config.toml
d_mlp = 2048
rope_base = 10000.0
attn_scale = 0.261
init_std_down = 0.0
optimizer = "adamw"
batch_tokens = [131072, 262144, 524288]
seq_len = 2048
MLP neurons of a small language model. Each row is named by its layer, matrix (up: input weights) and neuron, and shows model dimensions 202-265. Each number is 128 + 32 x the weight over its row's rms, rounded and kept within 0 to 255.
A block is one neuron, or neurons of one layer that tend to fire together. Before each block is what it responds to, as a language model described it from the Wikipedia text at the highest values.

Description: Split verb-ending completions
L4.up139 [113 144 141 121 184 120  93 134  93 127 101 114 120 140 129 126  99 104 114 160 126 164  71 155  90 129  58  80  88 127  80 156 160 172 156 106 101  98 183  77 144 169 134 100  98 169 139 138 135 136 114 175 177 153 110  88 109 107 101 140 101 161  30 132]
L4.up492 [ 97 158 191  77 151 130 111 143 152 117 103 134 128 142 129 108  87  98 118 143 120 178 136 141 119 169 106 110 180 129 130 106  88  99  96 102  99  92 142 163 157 215 146 122  65 124  93 160 136 125  94 181 142 142 111 103 123 146 102 169  55  93  70 164]
L4.up713 [110 126  63 109 139 143  79  97 137 145 172 177 185 137 114 115 127 121 105 157 129 166 102 175 138 156 134  96  84 123 104 169 141 146 173  80 126 148 101 173 131 154 138 158 125 142  83 127  79 117 122 153 132 109 100 148  99 124 255 135 142 105 145 154]
L4.up780 [144 164 162  94  85 145 103 142 107 115 108 122  98 138 123  80 100  84 123 116 104 150  74 128 112 103 137 126  75 116 105 120 192 142  99 124 134 130 127 128 145 114 143 132  72  89 135 212 147 100  85 160  90  78 118 131 100 147  98  95 109  97 147  91]
L4.up964 [117 147  82  98 168  98   4 118 160 115 106 161 153 125  87 133 131 126  81 120 133 162 127 115 149 144 106  70  97 159 114 158 166 141  92 128  79 112 170 109 129 114 115 117 169 136 131  98 119 186 106 141 132 139 200  89 109 146 149 110 105  97 155 142]
L4.up1083 [ 98 170 110 128 123 153  69  98 168 100 150 149  78 146 146 138 118  84 153 135 122 147  90 105 113 148  63 134  92 105 109 147 132 122 102 129 111  70 145 159 116 167 144 132  93 104 128 148 115 159  89 157 138 152 136 156 108 137 119 133 136 137 168  96]
L4.up1284 [102 128 182 115  99 126 157 144 118 154 150 131  95 128 112  91  88 115 118 160 114 110 138 203 122 121 119 131  98 125 125 156 119 131  98 127 132 123 180 140 122 123  97 136 139  74 156 185 116 135 139 116 132  95 140 148  98 184 128  83 131 105 129 129]
L4.up1653 [132 151 143 174 108 101  27  83 114 185 141 147 144 127 130 130  73 141 112 104 181 124  82 114 109 147  70  85 129  89 141 153 165 107 117 119 128  65 129 121 153 174  94 182 130 159  97  90 142 147 102  92 160 103  30 167 105 192 168 132 105 228 105 150]

Description: Words expecting a preposition
L6.up13 [183 153  87 117 183 124  91  86 107 202 117 138 153 130 149 129 129  86 132 126 160 131  68 137 130 104 100  63 100  89 122 152 127 135 178 136 127 155 177 134 138 127 124 154 132  84 118 129 143 143 125 146 116  71  86 121 143 159 214  83 152 194 135 151]
L6.up435 [112 136 171 133 154 161 115 116  91  87 125 173 134 127 109 149 123 134  90 144 138  75 109 136  89 124 108  95 112 120  90 160 113 157  75 131  88 175 154 131 145 167  65 112 208 156 152 101  99 112 120 117  90 110 153 116 121  85 106 117 140 103  97  81]
L6.up456 [151 138 107 153 149  95 118  53 124 114 102 132 143 123  61 162 156 135 109  86 126 154 102 183 127 121 151 117  95  81 126 130  94 134  78 103 117 156 145 148 144 131 115 177 126  78 182 116 138 103 150  89 106 125  98  76 164 139 255 146 159 197 135 138]
L6.up922 [121 115 116 175 154 142  55  71  86 124 156 105  85 134 148 163 126 121 146 140  90 153 126 148  96  31 156 171  78  94 134 129 122 117 106 137 116 145 143 128 142  99 116  95 210 177 153 128 161  99 196 167 112 149 130 109 114 155 192  89  92 176  48 138]
L6.up1015 [ 93 120  72 145 153 107 131  88 144  82 147 148 188 136 138 129  71 177 117 136  86  84 137 195 119 170 158 150 110 110  97 226  82 168 122 159 119 125 121 155 134 138 147  76 135 131 122 119 163 159 111 161 155 175 134 115 163 136 133 154 118 127 114 195]
L6.up1443 [ 80 166  91 159 153 120 131  69 122 171 104  93 151 142 177 175 124 133 131 155 111 136 110 162 110 148 109 125  68 118  83 158  80 116 127 128 133 158 100 155 147 149 118 131 182 179 175 114  65 102 110 111 139 120  90 112 127 135 100  90 140 141 129 177]
L6.up1684 [127 137 179  78 184 119 139  81  91 131 155 148 164 138 129  99 135 136  87 174 109 130 128 150 102 173 153 144  85  43 103 128  82 116  90 110  44 145 147 141 155 119 140 158 189 196 166 158 145 144 127 178 116  91 115 136 134 108 148  98 132 179 110 172]
L6.up1979 [128 184  34 136 129 130 131  85 158 110 104 137 160 127 121 137 101  87 134 118 137 200 164 144 112 127 153 126 112 126 103 146 110 127  58 116 122 121 138 103 148 126  69 154 163  66 110 146 120 168 117  68 135 131 107 165 140 136 131 147 172 152 112 200]

Description: Organization words and markup
L2.up758 [179  87 122 157 197 184   0 117 141 150 100  83 151 171 141  83  71 139  98 160 150 119 123 134 129  56 117  90 122 153  96 140 129 123  64 119 120 138 149 166 161 146 114 167 147 120  87 209  52 152 122 161 156 103 132 153 150 188  96 119 125 174 121 137]

Description: Infobox list and geography fields
L6.up668 [ 71  52 103  82 157 187  75 115 154 187 120 103 125 158 107 151 129 117  91 153 111  81 118 108 136 125 136  35 143 193 150 125 109 126 147  97 136 158 152 107 129 128 112 122 109 119 121 140  73  68  86 181 121  85 142 148 124  85 152  98 137  80 103 147]
L6.up850 [122  77  43 175 151 136  36 124 109 143 160 149 115 157 144  94  94 163  71 113 119  91 100 112  94  95 171 154 116 142 115 145 160 100  92 110 143 104 157 145  91 164 100 130 129 127 107 110  75  85 165 131  71  65 118  75 152 141 107 111 121 103 143 141]
L6.up877 [120 113  50 118 119  87 149 133 135 183 128 114  75 139 121 167 128 111  54 149 126 153 112 141 148 145 101  97 146 133  83  79 181 111 109 138 133 113 156 132 128 171 105 113 121 108 118 147 107 172 113 167 129 121 106 155 147  97 134 139  66 155  63 172]
L6.up1016 [136 154 113  81 155 111  86 104 139 163 178 130 177 194 113 126  57 152  87  74 133 112  94  98 129 134 136  71  87 135  98 132 166 122 160 101 131 123 138 162  75 159  70  98 148 140 144 112 143 138 105 127 141 106 121 123  75 117 141 148 166 116 123 133]
L6.up1107 [124 122 165 201 163 122  88  80 164 104 162 106 127 175  93 173  85 173  82 144 136 144  95 152 130 151  93  81 164 155  80 151 112  93  92 120 128 147 135 132 127 129 126 148 123 117 113  94 139 171  99 142 122  88 127 133 175 103 127  77 152  98  59 151]
L6.up1302 [125  81 103 149 138 168  93 136 148 152 112 102 106 146  98 117 135 104  58 155 155 122  98 116 119 136 165 122 109 116 105 127 187 113 158 104 134 182 161 146 122 170 111 167 223 109 149 123 215 159 133 143 123 135  87 128  93  91 126 104  90 102 128 141]
L6.up1905 [114 175  81 111 124 152  99  87 115 150 162 140 176 154 145 174  70 138  94 122  84 142 117 110  98 142 178 110  96 125 115  92 155  96 105 112 109 139 172 115 151 110 102 112 107 158 117  58 115 137  88 113 114 120  70  91 140 220 103  94  74  69 172 121]
L6.up1935 [124 178 106 127 158 228 105 134 152 139 169 128 180 136 137 173 119 124 139 154 131 158 121  91 151 109 174  91 138 135 105 147  89  79 151  89 132 114 156 133 150 137 122 128 109 117 162 155 139 103 142 147 105  56  55 134 112 106 189 155 183 158 114 206]

Description: Change verbs before prepositions
L2.up44 [163  94 138 151 131 152  98 105  55 141 158 187 103 128 113 128 116 146 106 121  83  98 126 134 171 111  89  90  78 163 121 147 122 107  77 121 124 134 123 148 159  52 112 108 158 109 117 144 135 174 123  84 121 104 174 130 146 168 248 130 171 164 124 126]